config.yaml
num_key_value_heads: 5
head_dim: 32
intermediate_size: 320
vocab_size: 1326
hidden_act: "gelu"
norm_eps: 1e-05
bias: "none"
optimizer: "adamw"
beta2: 0.95
max_grad_norm: 1.0
decay_fraction: 0.725
decay_shape: "linear"
final_lr_fraction: 0.0
batch_tokens: 16384
max_seq_len: 512
MLP neurons of a small language model. Each row is named by its layer, matrix (up: input weights) and neuron, and shows model dimensions 0-159. Each number is 500 + 25 x the weight over its row's rms, rounded and kept within 0 to 999. Numbers have three digits each.
Before each neuron's rows, "fires on" lists the tokens most often at its 100 highest values on Wikipedia text that the model never trained on.

fires on: ",", ")", " and", "s"
L6.up255:460486491506522507490435468527520524515510486512498478454522538539505550547494536471478490537497473523466472497490514519483461505527511468472446498510496498546546492530525504486493479521508506561459508493522497486507474472557480490485484469501473549534521534511500522533442489484495493489473515493514496536503517473518481526495514544563457511463552512486500483501502481482496497511497455519483508529500506501527509490480514501503476495482530511527455492533484500504508536484490479

fires on: " g", " 2021", "re", " 2022", "le", " app"
L9.up255:543497538492508500472481470552513477469526454535492508430535510525501523517467515507523496481498431549495468476547514516489549471452488469495448485485498472499489487496503505492513487507495506502518502497521504491505482522554493494481508508492496507530508490486502471485460502461499526446465527478530503495501484551485447532505501495516530528518508524476498498497532490499547516484494530525506570521452481519509526518493534503525458533509468528518486508496487509475486522489468505

fires on: "ad", "l", "el", "\n", "is"
L12.up255:486489472491465508528475521496529533506467479499480460524491495498551474481570497496493514523506460496436517508518502556535463469487519486492552486526538489525498512490491529504507496473505493505540501487505444511487471501491549515514492493525518434475484499520464563506485535485488505536511502478472569484461520472510494539490522439499494538512487482525489508493503483486521503504489520538543485492494500488480500492512539501467507453499507547471496485520480507490491513509497464

fires on: "w", " n", "ow", "ort", "f", "n"
L8.up300:528455523495511491485478497469479524465508517508487506507499496567507489514510476511542495499522480485505502491518495488526470516495527457474522514568512487461498503464489537521529477489504485489513532499494507455502455486525477482497490489428519472491524521503517522515520516486489543462442498501520500478465476491539476487555485463510529524535530531447489504528520475508476468523497471522493484491485498515484518484505527552492512474488512511518464506555531549528516523468481455

fires on: " D", " W", " P", "W", "ec", " V"
L16.up100:513501506532492499504459504476475482516438451476495537493493521483519513534501522508496496494461520492504518505491484493534517539500477480481476476496508515462553520467502496521481497492522544533545541483536447485452512501532547496482499454525534496423551508503485503501519472503510489508526470510499507491503494509499497550554518501491473469541514481457504486461515509495480473505490483503514501501471510480464517484519485522520528463459512486524508529520533530558488530466474483

fires on: "ia", ".", " States", "ina", " in", "ral"
L9.up280:499480502538502486495492470535466487449481448507503527493488541539511493527495473456498481465462524543456483497512487530478455503454511498493486471518429484492523515505492498513520516545515538471493525455519498512517482481481532532509531500498514503490493521550490508493480491447512484526501529474490519503525484487499479553504496516512506516486484544491496504468463487506502496514512475509477500502550496496497453527505542502514499481482475503524485548543426522498543553522483511

fires on: " m", " g", "al", " f", " le"
L12.up97:452473526527520487511508488471455546471512497486497495525512487545488486520510475452515501519428485521499491494517508527513510447494531502498448484499489487479498524476481511540459490513505497512491477514526519493467493537548555514484515494512486533443551540524466508522462503461519517501495497504495526475513484464515457520471507471531519522500531490475475455503486498510515489482516447538486453474538469517498487485526477514457506492486516523515516516498543510493506530551486488

fires on: "in", "ess", "ad", "itt", "t"
L14.up262:476443480520528510470477501501459522489503512504477457491557521512527497524514500503508501539486531495532494531480528525506505487495497482483476521524479487549489513490509507518475463543493491488505526485514520495512454501501517483529497487474518473528524516479516461493520539477543523487435461518540504514501483483493454504526524459501478504586461511490524523470544479532500483482489534493485499482446471515475465486516528499490535507516471491518489481489510508570505486483508448

fires on: " w", "ed", "w", " st", "ak", "s"
L13.up68:478495495519513503465491533483465524463521465515495482479497511490497518508476563470502483491511454512493491487495510504535524518516543475462481500477480486478538534498487490524457473507492494461515486479501494480465483494554534550488514490487519492494512471519471529507469484527484560471489485485474492466486474491521461555461472538535485502548547508517494521467467511538542524454472490533490493506462479471517495523498537506502510506533515523516498532544549466497481491496483468

fires on: "av", "el", "or", "is", "ol", "re"
L14.up71:518505506506517534516460508519551551522507465522485519518507482445512478556508439518502506489509499526460514529490475507525457488549501473504519483488516471532539516499505519533536529496501471486509551499487451467485436519510490521467472458484529455465450493502508499479513461517499504502474508510515539478485497514491469520500490493503488487505514490499495496483508528487526513501505537525515489519484485468466497534503472535492448485507459532479498514508455450533480463540506498

fires on: "her", "w", "ow", "re", " W"
L14.up153:542481510543524524468507551546533511466514523523464486511509523529511518489497494500488490474515474465511511470533499494537499503489532435495499545517465471493482505489511545513506474504512490516460466470519524478518490446467458517509490502472518485507521547516501472499512445515420520507505499485525497522482522498471537531526502498493428502492494509455466522489480467511512504549510477504457477483447487487475528488523522497459509493506522512492487512490520520534516481497518516

fires on: " V", " M", " N", " P", " v", " Ind"
L10.up85:478521479525514447499461500478495502513455465482494499521498506554546467536488551492517465525459516502501504564507473545527471472492501478513481487506501487458500531470500486505519523516509492550513497490503478505454524466526525523523510477494511508452502504519495492500482493438490547494498459497478502508488497448507465519484496501499534510478534491489471481474472505489516515494491506529504508459506507497468512465542498527515537441475487484502487513531525510548530535495427497

fires on: ",", "rib", "re", " 2021", "th"
L10.up104:474467483500502538498520493518492500490459450502477528515531513520538497518476515514515519490463455504494483518529509546461479514495468495505508477516478498480523544472498508514493505545477483464465490516509491480503492496537515529509501495510499450491526535505462484457491486449538507487449471444502501528480523501463458543522498508522549498504535519469528509510471512472527518472502485526491516513423465465554487503509538469520479513522495479488536519508537505551508493500475500

fires on: "on", "k", "ar", "anc", "n"
L14.up216:448464469497473530477517452523466475482512490490488475523512493502533503512472483547489538567487562464468527496536442502495505499500473526496521479509468493489518473559504507500522534502531513486491563486452471482476488505525546493513535511474490501519518506523489455458517457495517488482520513472473503496536513516508466537506530477512502511517513486519494540506504495527487492505502472500459494500514535505531467503491531487539475506493533521535471539533463489499489486470488506

fires on: " tr", " De", " ag", " cont", " al"
L3.up108:469505542476482519539488492524500484501490485504487502508497465489497467540502502521569533515467509492508500522477523540541484512504542526497492474475480492458508494516489486525477488479517480525489544497538490506511472500506518492489520448498492487466438531487471484442479482458464483465535468513511533490538457461499478480508535510531531515550525485480462486486539512520513528464508518526511527469496522535524496515477474555526527459533474495511546489483500502487509510500500464

fires on: "re", "le", "os", "ers", "inc", "en"
L13.up136:522509520494485522478507508517458472510477464529486524511485500477497511527535495473534490537455426486528536529538519549523519482481489492473478479453550486450475502520526522491498468517501537470496465489510529487418494490555517505507506504504510522494503548515519514496479498479489479511509482520492524498525518473462465517496481500510488549560507541467496510453507480498478517500514470517477531477479491510502505516506539506488456520479502491514456518491515504509547525468493475

fires on: " re", " sp", "m", "ort", "p", "t"
L9.up117:468473536495513530491500493481462570468485511520489480525504557551505512493491521503530480480526486486518480494523476514503486536470532512445453512488504486523493513488498507502485510516511484485524549465468499495492446511517471484527513502505487496517571541503510492510508519489496540502487516532503484478502432513493454523545483449553512480534493516476481481446484508541478458525516519556513501486467538523524487467483504523513505496516470490503492498472526505483510499478489475

fires on: "c", "t", "et", "p", "elf", "ol"
L12.up256:498494532493480495478486500509443537505486469506479507522538511508567443508519476492463520533489440500507477485542491525503504493463493495479475492519488475509485478514542533493521501488467521473558498522478465515481472559491482545488477501509536521456556564487488493522512502489536500506473510541475503451485467530480451510494489485559512506524508532484489508475511483507497488470498494519472534538507517477516489510507497547479530486496484490511511516516510525492464529515518534

fires on: " w", "w", " \"", "W", "K", "t"
L6.up272:515514506499553490509474555479458531493505474495476452506514481499527578530534496472501526501461456514500483479508483514541507471520506477459499542516534504417523493485488539509510486509485499486503476477503511516491440498567504531498477462484523473494485496519476520531493466523467533491514495505470512475512513472494513525506539490484506480504541506518475497502538488505453503505484486497485522486471535489507547483522518507479514432518497547510494492520534509512487504482505468

fires on: "a", " mon", "ess", "in", "is"
L9.up2:521495480504533491482496476520494477464477496522506502502502526521554507474520494461464521518485463473528483542475573503504492508475493509460520485537460470494522509515547532508525465517502504518476479497466509540532467509482476479540511452516515457500485504503510480548521538473510530471476499551521496506496536480455509497515532435484527501492477509464538540516517490495482489463487519500489485452491526517525485476535530521526518469506480507488527548519482501510502531510465479

fires on: " sc", " cont", " dis", " att", " ag", " de"
L2.up129:449498527490480521548541464502517518528472506495477531480525517489496515539550509458534493506517489482517516483488482494518459496480524519503485493518503468471496464494519537502498493487530481476459508485538496538539465432523549520472514496471515534487500520500495484442512520500497534516512480559487558509504515511468519475472503512520513500517533464508511482474510522585525520529500513488490488491516513521487462537526511532498530491495476488473494521456507481482523488487487453

fires on: " (", ".", " was", "t", " is", ":"
L9.up28:519515479516501488530466458494446498494462471513485506531515568489490498489523440503526528542531487505506515522466498519505475506463499445491476517521503471473498487469481526531518475528491503501548489540477467487465503504530497477486505502496501468528493498544492521492512437491437500484476513513502515521478455525487510482486510490532496517518529529501493507449514487532480465533506502549492479470498518523550504513528521518499509522528457568503494480527528532504535489507498474

fires on: "i", " p", "a", ",", "s", " a"
L10.up103:446444477512505484553490509497524502464500494511502478442474508577511516528462501518525516508493511525448442540489491473455482517519509473491489517510463481498541527497490524534458547518516479555465495469528495507505486503512536511525526480488492485510517493514503511467457491526489463518475473484505496535489518474526470533490494519553495510514530485470493477489519484486531499474495444543478466500507493484511541496483516523506490501535508503475475541524484515534505494513485502

fires on: " g", " sc", " b", " le", " ph"
L3.up104:463522514479451514525524449516483497505510523499475505484489533496500500530484503538531495560468452523491505484476522520498463530521508473501474496536460460508500508470521490509527480439476501509464500504515493481463459521511584500487446521537524526444512524536500480512502460501524477494522528486525500502503494502544499520511461497553519529494516504490533518458478519490542514527520493514506498473477469505471497477516485536492504509508522520492517495500540519474536518504472460

fires on: "if", "arly", "ate", "ed"
L14.up226:508491478488517541473511457455444524500508513504497473509522505520523525518524476523459506563469493516495525495502498513530453515486492505454497517491543467443510525513505490556496471495517509496473496529528482504499492463513542523504501498470499476504508504532438534531456516492510514519479509497469518501497496490545446571495539483485517492473532496473477499505479492532465514543493478494483497460450496462528487508493532513497503537494486481529465498537502524506466501478493536

fires on: "\"", "ition", ")", " she", " he"
L3.up315:512464480471495477447485509507463517542459472525471508491511536531543547507518510516477534510477477506542506469520484490502450514530522506471510469488463485528507470498536538504486530471512519538506468496541523478525504473547542523542492459523506497502536526534495521508494511504544542501501496502497504494507528500448519507495498512561446512504541527459472521491491486484501473523493502494464463500519520519463503500499517494510473487521479479507486526493470513521570493527512470

fires on: "–", ".", " 195", " (", "(", "/"
L6.up91:494476491469490512511495489539438537497459467538492512532501503519489473497512487527539542519500483514523460533498539546507463479508528520495466527543501486503535482453496515504520476518501504513507478494518456483464499522539523480483513494490532467484498483534511514556458498528422494506441483488484510492471474512515502545484515503482516518464514458504482533476504467481514500476480493553479525499463491525526453513510498531482515537501509521534501504539522523539511497513494487

fires on: "\"", " ind"
L2.up283:484460514497531480509481485488486514527470463485471532502509515533503522514493467473502489506484488489502481510536486503478467509525495513476509499505477486478567485498495512532510491527517536544540476507541534509513482497519513524520494489495501510492500529528520512506506518503530576470510467504470513432532499499470474544516559474502442525474517544478480487455506469538507516476523477516454491503543472527483501508526552524485439493520493470486536509523480478523506521521475480

fires on: "t", " sc", "c", " gr", " b", "p"
L10.up197:483450539508528528505512473514475545483481464509478475469494532514555524552517506481502510546484458517480471452488454503540517533517531447493502500466532498438478474500530499531480484504513502504502500493486464504492448497522498533475507486485505512504518489495512533487497468487552524525470504492458524515522496529465466491528458527497525465540506479465499456481499505523509505476489514511485517504490540511489476516497498542506507501556462486537531519491540499478500488526483471

fires on: " v", " m", "h", " most", "om"
L10.up185:500472489508493550468524503511470528459461509529485488502540488504541442518464485523499477528525476509496517496508459544540490456490513509482494550512480489528528527492553493526479503507479508520524506485484457530464479547490463511534571513477453479481506520501484511508493521493508502480519483496510509446484527453532506562490522496525503503466521493468460508504496518525513481486490479514499500528493456477518491489487537515528457506525463537527510516472505508492488464486465512

fires on: "a", "ia", "o", "ina"
L15.up280:480495520495498507473495477496474461459498497503501468495479488534499511500480460503529458530437557523526489515549508549472476511488464524489513477506458458505522475546515502481459500517490522547494476513538494495510512517508502531508531516503539481504469525521503495540470512459522495496476482494562517491541501530519532487464466509513475517452478493485515506510516468499501482532519562515490490478517509510490470475504554499518483524490476509520482522535494502526487552468474551

fires on: "t", ";", ",", "s", "T", "w"
L12.up12:481499505457519473470456512474475529457523451493494469497497544544529509536469549509478512525490493485468464514537519514493467481494493497479451536497485496487528498494507499553455461505506526476500473496510501511450490525517480535489502499514501480518542506536457516522482499468538466527453513465518519506483484504522461553508498480513489498515515505464484478508517496512490500467503438532465520496493493502545521488477513553505501476533492523532531491561529529511504513505482493